config = dict(
    positions='rope',
    parallel_block=False,
    optimizer='adamw',
    beta2=0.95,
)
MLP neurons of a small language model. Each row is named by its layer, matrix (up: input weights) and neuron, and shows model dimensions 0-127. Each number is 500 + 50 x the weight over its row's rms, rounded and kept within 0 to 999. Numbers have three digits each.
A block is one neuron, or neurons of one layer that tend to fire together. Before each block is what it responds to, as a language model described it from the Wikipedia text at the highest values.

Separators between table numbers. Column separators (pipes) and decimal points falling right after a number and before the next one in sports and election tables, e.g. 25 | 1, 29.3; weaker on scattered mid-word fragments.
L2.up13:539462562510564391438388485482440477503504514577465450459472569488522531596540467468589516473528451479546510612603544583508517511490479545431528458565497511529479492575458479518541447606551470528424489515445434483557495484431555490489438499530467549483536562505486483444551491623531502497550521531483496600401460505523449493494521433561503494423491565482579479566508474488530537536618
L2.up36:498530451480526454535457593470452528534594548493636478522454488530512500558507556541506527536624549490503571536509527487488488434592486570435534481516542499493487450487517457489496492456462472527410499589462444418531533444470509456465503475414540510459526585508474485503480482499565478478396443548432516487485432436560482492479545439352523518481527493467475484441555497566505427542560
L2.up198:453506518496611432448433500496522427547517506522458473566402536484446556554449481540490566549495586464605513464548479536482580536481453525488399475513480431488477498483506508484464471464530384462584494524516466472459590466542459503439479494490542615588508543460488568487442534574542465514454573631508462451499481496522480491469565551476468440441495525479551445368559468462563495451506
L2.up272:524499577552581470484479455496487501470537487546479526567489573501523530538453521493506500576519555529604464539519500499475512463568531598505479463554420548538511516516555464415576533596443444506504544594476440358446497400504501517448504438490539567489574463512514570475483488548533463444528392566539532670562430527489466482490511452491539484503565529440559497368595493482410454454515
L2.up308:569471528583484533379553456582485519434494487680443453601499472532500469571538505519506501497453481562522519463514508499400584507468428574440499515562459487458510462487551494461570533529511408514591509528525497432530453466558465467403435469578543539516464470452477506477532506498552533531510536498488428565568537563423489435531498534491567497482500563420547507567555442573457519426544
L2.up351:415497463516542487514419527418523464491507515517511403426508460516461542580476461553555514447618481449539447583556488536448569570549467526504500534541510498573464511512427504474510418465571481486490584484509504416549544508603545470497549467468485549562560503372492519524416489547522416510533550540469545484446428509584532448528555516583486580515416427509507526422616465514502533519560
L2.up461:488609456506540415445532539463536400495445518535446402463466456397392528497477530519548557545426559520430458546550532589523478556530471475490461500533437501456477464522494528543512448487472461479588523533395494466572591487445411426481476574500380566391502505450461485447549413458602482489486442526562522431484485430536547463451495459542615537483413561465559473483548463502524517546549
L2.up507:392378401589539375482496570520459421453575540513553428444375474513444476579452480541593398612541545496510526455553477492524556460581509604456452516451456480464486514422506516535511522430466396464553420476543439447409514494531493521405460453438528535508480530518523466471460491541480428600372550577569571518473429516530482489520531523483529508405525521487519552527539469506522524496535

Mid-surname word pieces. Word-piece fragments inside personal surnames, often rare or foreign ones in lists, tables and credits, e.g. Mit-n-ick, Vez-z-ali, Bene-š.
L6.up35:584443502587498447430511526531424510376505495472464474502520513487394428573571404521581495503553515529458474515553492483516561529565521553557491474405602438498505526455532488544348554500462502560509515520440467524435459429580462447427422518490448510519598475548553372484491493593497576455455475431546481539576516463423495562468457475499457488457459450525501510513538505433545469588564
L6.up222:478555497549455506520460510544528502484511540503471451509523495410440432451577467503473528481588527514466552524525598566676580457530450534491485472475471482547504546493523517462424565548539472502431538503513407449519438409536476461522504554598517521489494451459481485530496534533478505405453504476520507511570471498475454394531535507434573500513492503519581521536521538547448411499473
L6.up289:554426432538459402416458478423495468455625600490498460510527524483539423468596469458479556469524454485519503495575465546502501532464515478521486411510441457496526576483582417437506515461513477557411595430466423378419502433610400556524514518422525517457512459458552485505475571523525485405516541482515541535546458479537518472523483512514483467476480481408477600477508443568447459428533
L6.up301:546451512486491494448483440526482528459452511463489377605504590448490436464595483439481452504439487528529504518440478602567585510466465533502509561539470500570439562458539570471518489557506465439507543534432433506423423461562436514505403577618451553514553429447566535527478504429496512498515466467441590524490538433450513494436513482406454524549404489469566532413488440529485428461522
L6.up315:443464500538511493487503480450496548437513580502469461447516576444458501534468544465509457430458471518505518493447465565537515572469439492501508568479516466493528520424510390514438444509480514562441585494456557463541455454563465582534532547531480525479474495496520547519401482471421540505574520484432428372501500528525417548568602483530488616503455419471544536598504570517390430495562
L6.up319:545408450542461490505507460496486447386525523550564492377538554497479443464404486543557496492567501474513477455514532504456511494475533532567487535523477514483453530410490545498525482520551504436525564385426476464516504491491498532503567487490498558492482497510558494512478486472423606518427517525599582550531537489540553530528512565524507504599464484465517463444510467485423567499559
L6.up326:545444564498488500387458596368544466448505541506505460501527470419524437462520493462549561580439496506483530510429429420454499577558482488499434514501450487453489578453435440494420459514576567414441516552458491515561536520565501569500456499435502491566517467444511496538525492552448535419523579490484526473482519441462464530459445413573580537552456487496433569490544535414490482579484
L6.up331:507431491571528508585548449494482508511570579512501429573574538454490434574555449429506477454566527490547507490454536559624553544479439514461509448504495501550505607453510497495508507510567442466440541535469476459484461454533524490529528571650447490524477462488467504531510547526475508426561461463544494515524471408446444437517468510474480484583496395498531549528520534547461520489514

Year digits after leading digit. The last three digits of four-digit years split after their first digit 1 or 2, as in 2|020 census, 1|998, 2|024–present.
L3.up327:491448445504567433498513464508495442519502543637521440559495427550442493471583532523568513529495490505514475497555465502515486580582522468483455451363448462451525498489463609546531519494477505522539514431450522478537511480523590517415453535535571531505495411517496480485489343403521566538516590649561560497444530469444536540443490510581584474474445501431474559468425542491413484534536

Adjective/adverb word endings. Final subword pieces that complete an adjective or adverb split across tokens, such as somew-hat, humor-ous, sentiment-al, sim-ply; also "of" after type/style/form.
L3.up461:565415492591472455460505481584474428534533463482481482468466613555489451508577392600536539488461516471443596542524523487554508413590434427437435500554518585487504423493476521545442504433531459474457484500501437431548597437528566559484521401552478573487579496412454529481485489569469483472480584611537513467392502543510465481464474515574509531521539508485486462484590402541534503453534

Clause-introducing openers. Final piece of sentence-opening connectives and date phrases before the main clause, such as Be-fore, Up-on, Th-us, "In 19-98", "for example", plus clause-linking said, that, because.
L6.up70:577446565599554466454442451543481547449457580555383536365461526482480520458460509486547526500473457509512633568455467536554476475583479503508472529381453457494489468550571466510490529414589448465475563470471614465470564514461539584518494497554523519549506489532551458520423484455534553486427434547513508541492479455510551512554504530461543471592468507508502525401542429548451477472523
L6.up139:455428518548553454459437524472474485438467542492505566463420502528470474527617536473505563519454512549530608528504497475548418547527560576540556568539443559544471535477543550508480479534505467530538502406509562500567571542497580545539468406475490552476529489446609369516528519596542485532385542551538457508480474547493561539621529479463569474541468555474496396338469553534551490532604
L6.up265:514544622472537507523584549521431455507446553548594471489422494429453508521449487496568573513595504483508533469626499549493618489480537578520473502552412423458503563560433495477515545521545318442382451559460483494524535499460524539489489488532507554438524528401497445521455419524550480398477491609541461628470535516526503452436573470498525455436491454460537453555476453517469537490461
L6.up400:490440503491563514456494483524538397541493525524596482490387506483635490463599465513483455546431449571432544578515467514547494491439425452451553503473361579433467488484538452473515545465482410503450499487593421499504499498547548459455505492528507592482591400573477474540448446432585488425438441594508586552460460435491525548480532460537634516498473527459546564416515440533534511511614
L6.up471:461552449495524513455485469416468500420500459595444462452510423462523513427562417481609586500541572521478415460406502520549558554490453438567501493578390473461568531505529591476506581501531469517439511505523503500452494458467439481529439493500540570531539500394554477509498458467492461492525481539514470608525436493446574541479452499456522504490380474488486515424515568551435518533584
L6.up483:399505510561466498506451448448505447496411479549520519464479459443507561492420469504571559563436490542486560439467419497487451481535502492467448597471393505496455514498613468442431528472501441517469470446520538483513618411459534520472482540524464523468536458479484474515452467528496466515453555525556500472568489521522434577523463431504574586451490435414583499462553436456467497553503
L6.up504:508375498573542547508483478476513462553455556586580583406436533487538501522598480465526562532361552522560488575462412538524645473470456570504590522554500491525414483484539460487481556480504451411528506497508499411434587513434629515495514465543479560551556535442497461514467468426530500478416502582507542504525528484543464402464605498501483534520528523527569515440505468494522577597489
L6.up510:460408439591532513478485499518476442450605568577564478581453525493499427474573541566497529463631489546493505472443438531503502547547433431494411410446467541548513586469544496498480449414491479466562539522507496502511535527574494494547475424485492526465502475505508542537556494572582474455472505516556642426506489514567534576532488524502470481425481598473547515471581591527525524641452

Upcoming main verb. Tokens just before or at the start of a main verb after its subject, such as "He later", "refused to", and "be" in "bequeathed".
L6.up29:431526518476307474506471513439516484430450487585456519438492489477495469509502507535481533504569512476445475610477437462467522416499513436463489573404511499501493438533481444513477573553474532549443587450471530579513493431548560384439574421557504504529470454501597525532569453545548511566468425599496486460484422382524549539495559421525430463404536466527511567429505514499562455573505
L6.up145:473506520487353532516395507479478547506515503550535578570509502460568429430543469521463499508494558480486436502495490480548472484630509567457469478533534526481485502458535510453431534496556491458488525543458535490478636467514432550457472452572539525530588539540444611432523477548473485475531521535560436516479434430486581574491510452520472461517486408519503545517478493572601487554425
L6.up256:393492453456471493430409400576442519508501453483465450487472513569488480509537464536460481473449562561551587523451438541505511557437482446507471530441463392464458538424414413529537471461491496465532537543536487558461493511497480544511551554509429623557560433540567514488523541452521387482503470580483596517481515507476490516485509480539478553471455503458528574486590555483492559577503
L6.up329:515515486517492460609389445494484519487490455470543511450454508468578436532588537493532460499536461457452575520426443514565485397394485522541487535458489431456505547467505528468550474431568451524616520509585414409467442493483496487505602469474498569534531499444590567583504469549619475618457477480494591457468457526554499484457476577556412518496480506499543538522474494503529489511488
L6.up377:464534508538467516490410482497464379486586482552452524548455501423527474661501509475435380451546548509552519561544437478516457511573451479502420587419519508418463541424469458462411442475533452465530509531551504485429527485494490540542515510505416551476535445550503515484468506605548518456441420557453535489470516422469494650456509425506548549442407400518573424411523502528500457477515
L6.up379:494489478518495387552426521601508545445593447493507483499381464461512453512486423538479474409537516580427536590430461564525501572519608457458459539498439499406522550417532460457433586421460463472493496443529411519489487443480541520472598503540523581492552498502494520541486452539531495424616536599606474487471477564466551555518498494527507527431449539502444558445535568570562502527510
L6.up398:440477533614511492445516462505491502497488476443496487522404471513548535538463445449528544421542505515464565559539478465589500487556433446379472421475463433446491539472584448525430537409485465471558550457478462498461575510540507549479536478548480586546542474543541500627560547497524487457516462644558596459545484441461514494532443420461483484533432552502437501534524530518469501512496
L6.up417:516443485468455546547395580461471536464493543565550428539492492419499554477490548470498405573632463588515451457533514537591488429474527511526504460557551498442486473527533543487528519468482422490587496504568496414498423483503493354510532458497544545419459452427513601514523450504476617442453513526430492509510441481435552493429429487526442528450499448451542502481527471568552452462397

Table cell numbers. Digits and cell separators in Markdown table rows of numbers, such as sports standings, stats and fight records, plus a few unit tokens after numbers (cm, kHz).
L6.up44:503467459537555462566360540458433397462486546500571452473483435441479491586503462458488505493488552611543537565518489540515581479476390542381428449479434462504436521521486551462487545521548487573480488487419518515622455486585424526535597582514590531537493506504466561452557468555527514481473484447532525620395458536327453542432467492466464480494525479512543469466465363517494548516575
L6.up182:486449366530535440431501633470512423569469530537455513380451386429382434532439501442534558420412542522553513476520483535540535492557454514494532579488573430504477536424479532426421458405595516476573553581458554543503570552441560512496477492550496537456503487524535504418483515483540536483564488549483417487565506456525559488583593525513492457487490507544575477489595549527507517522515
L6.up206:462507434516499542536520567522463472473467561548476462512509474521388418567515510527512512515475494446403508499467553473545469436516554538435443542578573416553495466524472479505438454502473540503444549430526577501420490476549446426551478526560493513550424452528554519503468455497493528599553515503575555509490483429501518374533479434546434472532554564451516453482462480509555487581473
L6.up348:562499559484568450513533437409519558589449462575470458498486542506480540434465507517446459534447509497491487496472507549462479478532544420508505492489508413455517598484437479524523488448586418549490491488465551526494602448459524498392572374482457557476531411489492504335443513467477585526538494592488463390514515516488518374470458486511535550577439541434513506474569586525489487551508
L6.up372:504485506428550585472375417423538483538485600515531420471453450465516541469493612535492505592509561504551571566491473498592569507599508465521539526506456437556592484553522493502591484450515344521553499526461525538567460568539494472483554530515545568471572488459460481377405544543529454575447477521495497453498468510512495504459508522497537436524457523520486482424501506529534549601518
L6.up385:530358558456502395430468524466517495475507478514560550428514432493491420374518466495409434460536470547502544496534608509628503543545523470543540493496568513556458468495451461489498512443508506556459501428414534506576529513486456409482523411570538551505495466478478546395488538537457520545512569514471538372517462471467609463480555495533541537507515449461438512499433488519505474527548
L6.up488:505445479424564525577475430579598410469578459499569442449502474531540512529494553485536532544575449491426580423538559499601495421476600510566581463481549522412478552484397401532543516451541481495480473615519439444556418478497540429462556510451461502511487466452477463502397474408454601497399506517545543516511512490520471574501559482621511571524489502461589575458455466554441520508485
L6.up490:506390482470422454425395515413425531531528519484445484523478492499533484498525582538514416529425577524498569492462549402512504460472528507496560530569562488436518501497507508525466543509476496631551579498466581478494478531529453451483539449430454497497466429527515500474562533550546488526529465502526527411431464545504428475505425452467476397524453413513513468587554468583505569508528

Fronted temporal phrase openers. Prepositions or commas opening a fronted time/circumstance phrase at sentence or clause start, e.g. After, that, by, On; occasionally mid-word pieces (ly, ad).
L2.up54:470562524476529521462472530600584420461518452489505487555484617506402554545550491571498480499554498544491430474489439450531465484503565472451498478490594516499426448513543492429543556508524438588462557477441465519511611414460545546513529465410453542393436478533543548397526486556446419514463507551517491411497493430516521448457454556514468439491527557477544455500425383637475552534511
L2.up121:511562498527442436400544453499513508504494482559419577550412535532477472542566433545522455404425544556461476507480536519574528528493439380500518480473448494572477493486581427517473597466471450451548508501497485548600469452467461415481409495497517529482566496451512470477563532500527577471489427535559505546597431540405429546445559374472555561472482528523523405457549541517458494485564
L2.up124:567484434477450517460490485490542470458579500535465440542397521514457522491480531575598497577502534566488545546505471528579467495590490441581503463448513545467476455452534485547515494499534437482451470581382412486485427499479568464499549418469586523453570521491501491406513418493545531520526519548523503704566528528463530491569521492477542580446486606525621465510523559501499504398528
L2.up235:402489517541552451430495461494457532534481527507514454442492497541537524622518461451552498473478603555555517508461481512465494524552520568425550517446423421493472496485469466613559565529533473550518555560455472510409485525551527507514481449463591596509565593446541469381543515494564438420507470633483540523509491517549535480502484486531533561487488580507557483441474503531503485496593
L2.up342:447395467435572437480537509507556522497514511642506478569430584534512516499533502518444524526522481578552518495593438509505521514464562454545406487473476484493487476418571479566548553507472363575463502517377458534543462442445522542504533484572532549461485497509476506422581457526458438498479504554502511494599442508465488554408475533493519504445506521488540484573513512572530500458540
L2.up435:382512498509427452473503543537386465575517505526602487486388537517567480570543538500498470488482445545581467551562461539617456472559518613457451471523470403487501460455557430576462541570535476479515425496489515472414448480495500493506456459470513507473496472517503520405554418471514573494431471569576441475503427492516486518483509462534504439460525474434439415473553506465587538550529
L2.up442:544586404501572463519506488408513484557535543617536597461469456510576604551487475513623435533481457582403514460453399496549518500558451482476396490462546534475530606454597505456534585507479485553509500475447479455560540463495491566502452433458456537512509500480485465419476482466502563446491434499608550473498461621571450513497403500502502533517455517475463533494548552526400472433563
L2.up459:507481495573512589500513464538545473572425476539505508454505483510553518534522433579523471434530610598491546473564398535492519527522496456482354527530470434506496476394515490503545539425480537498500536486524503492566430480545449571472540449485474521515510338493412493592442460481433557486541441494465444553547502473521426584483540486471555529464464506512503427477626500606452604506475

Mid-word consonant fragments. Short consonant pieces inside a word being spelled out in fragments, such as the p in Hispanic, n in Knight, and ordinal st/th after digits (31st, 8th).
L2.up80:516554463584482577523531508556409466375491570487561475351481490497547521530508520568495656510523459496560437578507538455478522515672433583474507428427468475467453501503540503582456543527539494566513497566452514558522486462475467405511473459446465494516463447451513542450439446563580451471398478514445495480545481522453492451469538524449496538453514496455416422636635589423482481579497
L2.up180:436501510569456570423508525552480453487569592516606505398535533535542346549556528437496446580573553424461555573484518523540528414547592567584427525488471370451427516531521410580485515496510500477447598460518565438490487502606430474551545476463511535468516551437531492564471513412485519560473496505491597562477484469522512479420475534516488494562470516481519525496583505498559484572531
L2.up196:519534480531457429458466535465485509485547566473570464471515541505582469523544476440553496528517484579518451543473482483478541538471466592561471507402556401464476508475605473538505462534507510431461524494483518572455579554516456443537436519471533496406474592548463565453538459504537473519509528468486448380554504421551621433504460494488518394493390510543495547620540512506520467504487
L2.up316:587525429543526479501551483445515526504506430563455420449459461451509464523515517602565508532459539466560423536550464543532590582512466510463480482507522453451424483481456428525471531356526454501552530554521515541493508449462580477494469494555446512570585492426551414418474436489576414435504482562467563482467444518475536491428468499500518492404453603510435438502473495513396439506437
L2.up319:430538512510544481590517471540544547483584503497534585499491463490495527537483417511562564473540558454556542556554470501504528497513564578570442590466492543458489491455534446571522453429591424495481537451470496456493607389547454543530508466464520548489545415467553430610467520419498473558493548528473490463533529513491538486428528564502514592507410435502404471465557485503564566503535
L2.up332:515566453520557529575500464579425455461479522506485504499460589495492557590482530611445490440438511475596456493416524581470609491497447548458452516458474519422511623474522475486436512469543484509543502592468459486389534518552438394458468505497516522438509467477479458497444501459555520443499473539491399476495486495529620448547491467525444521543535546419527505508511524444503573450518
L2.up423:476554510472509439457560552408472456505603498549445416505467474451608386483515358547532443544600457479523526500539548450565470513561446489481495454477495470548466555484533454530543527495510501447495485491417535464526607487501494495452452493467523543496506472465516404447511452451551574514550344463516484554525428478439523496630431528462521501516503518478409513508498447534500456567481
L2.up425:628601531604561506565536562433471467509511556548530488424483412432555411553459413488534484499529431555539440464510555516586624456503457565485430529487448425532473537530480447540542533487478461435466497477524478443491378541553516479562472433517519499480482552539559445501499497459498535461435397478433578385433504513535573473574480622493453557477451519435424439605537470407507543487532

Inner pieces of foreign names. Short word-piece tokens inside split, mostly non-English proper names, often after a capital's second letter: Tr-ä-g, Vr-z-al, Zh-ou, Kr-all.
L3.up300:486515437439448449494506459538369581485428548459451511528523538539498421642521596464481504417552526550510505570544510527502491492430557535564454541539537474511444561548485512502485540467536450420536495541505518472552492422596493425569479583593546509490435466438477476477488455459480467480455526496500505432558550497476447538460412502481505467491541467372454586462476454466528496431532

Connectors before continuations. En dashes joining paired terms (Anglo–Spanish, Win–loss, north–south), "to" before an infinitive (failed to, planned to), and prefixes like un-, dis-.
L3.up394:421522523546498434405474456515475464492522525522540547511519580474458527507524497549507503526499499539532547498446412529540474490446507528518510480516548459506441469447529565531588477573527453504565565540515409478507510505609473461476442431511543540446544559490549574506547478607506468525450424525525636501460479429454549516545514574492483467526400494458422459439486510509533499507483

Descriptive word endings for people. Word-final suffix pieces completing adjectives or role nouns that describe a person in biographies, e.g. eld-est, power-ful, wealth-y, commission-er, also possessives and sibling words.
L6.up53:539563531492522541543425558520514435470556543521483456599491441554501556491475548488481495449538462455467540479563417523491532433518466536511475506513508583463471453437466450573502468448524539506538475557523480580466511557471540506525564372462496519506504531440580522515477489523582490523494579550478546620519432475462501573537584523575483595488444500399462501455611537480563458486445
L6.up71:484515453589492572506501548511440539420516483495494479489521436463476514520550446492494571535640549445532566553432516557601545491455449545524405443527517430528442423440534533540373494495545501496514594546484517506474527495549522488471551484525525531426538537461478494452572460540546443524438516540518474442495487454463519448471430478542465539492500474483542564535477404530589576545502
L6.up128:370520505430529453420513500459539523463543517529489471560476488480422477495597511489511507540502548518516496401462464578459522544560434504502456526496514434465582497391501474437464599431562561511486534513456519517449482478536471436456537528405556538528559530515494478413466533498519533522538520523489433427490506543392506555515411515551521615496430484493506490534470484606472518481569
L6.up165:485575430535559542484478484460500486485500475615460538556464477465461521518460542513493498480535595491521522513549526432504557538630395584517482449506583475579460479466518495552462538482552454478537533563454465397490499550585569575555487477529489571562418536534480445505561484558440449443442437561540540491578484537506518456461464567483413514500532451533536520529621454469392523567505
L6.up323:563493393490428502531428503565474529468565493530536437498491449453420411460513470475478457432519514515568533456412520496560495527520484511555545537433541496474501492476541522461504545499534534472452588539492420428515641511556505464599519555441544530523440522471501545470439455511430510473502603490512520475575535437499430525615563522606459526515457482519424446486479438542550506430517
L6.up401:486503447475565557496545511492440546550490524544589507575428520504467539651483535508499543514479543521433502479535460515482493519565410499479573457563593513442559502511474497596560517489502514527504580498579463477461565595573515504571529386493453547442473400403522587488505456408487487489449517595444398525592486541484515475445451587507412435445465435494512565445610518541480526555539
L6.up433:481453500591421470497550571495578516508510552523513567528499522512572496531608506477499565526551563585480528504467481464562465440486437445548501582458448450441488491493437478571452528460550416446553483573498483472467481509582558514516582448544543520402629562466484491543466495523527485492464546513493536510496449442472579536387543513475570452440437527469556606439508489543542523430547
L6.up487:438493501532434399406558438454504527463538539552488488541432514570526489526523501540541576512538525536416561537430486540500538517521483490470460551448459509514522494479512491520382532411538471516371515369622457472590515437523601477414487485542481549501522457416508472497672408534568581533448573599495494494569483437498599515420518457503530469534447479429521563406530379474469465539493

Numeric table cell separators. Mostly the | separator after a small number in Wikipedia stat tables such as league standings and census figures, also unit-conversion parentheses like 384 ft (117 m).
L3.up421:494519592437535571450534451495552495624482496522546427480392561413560447452417511561468529600524561537550474525518567500485500527540523533386514556526446500509503584570460493449371476441498509422413483526456558502434510481477552442498560482439538543559494516493502480435377502620494520483604496643508564524492505545409526501417466535501494512516540559430583501470601457505454500465481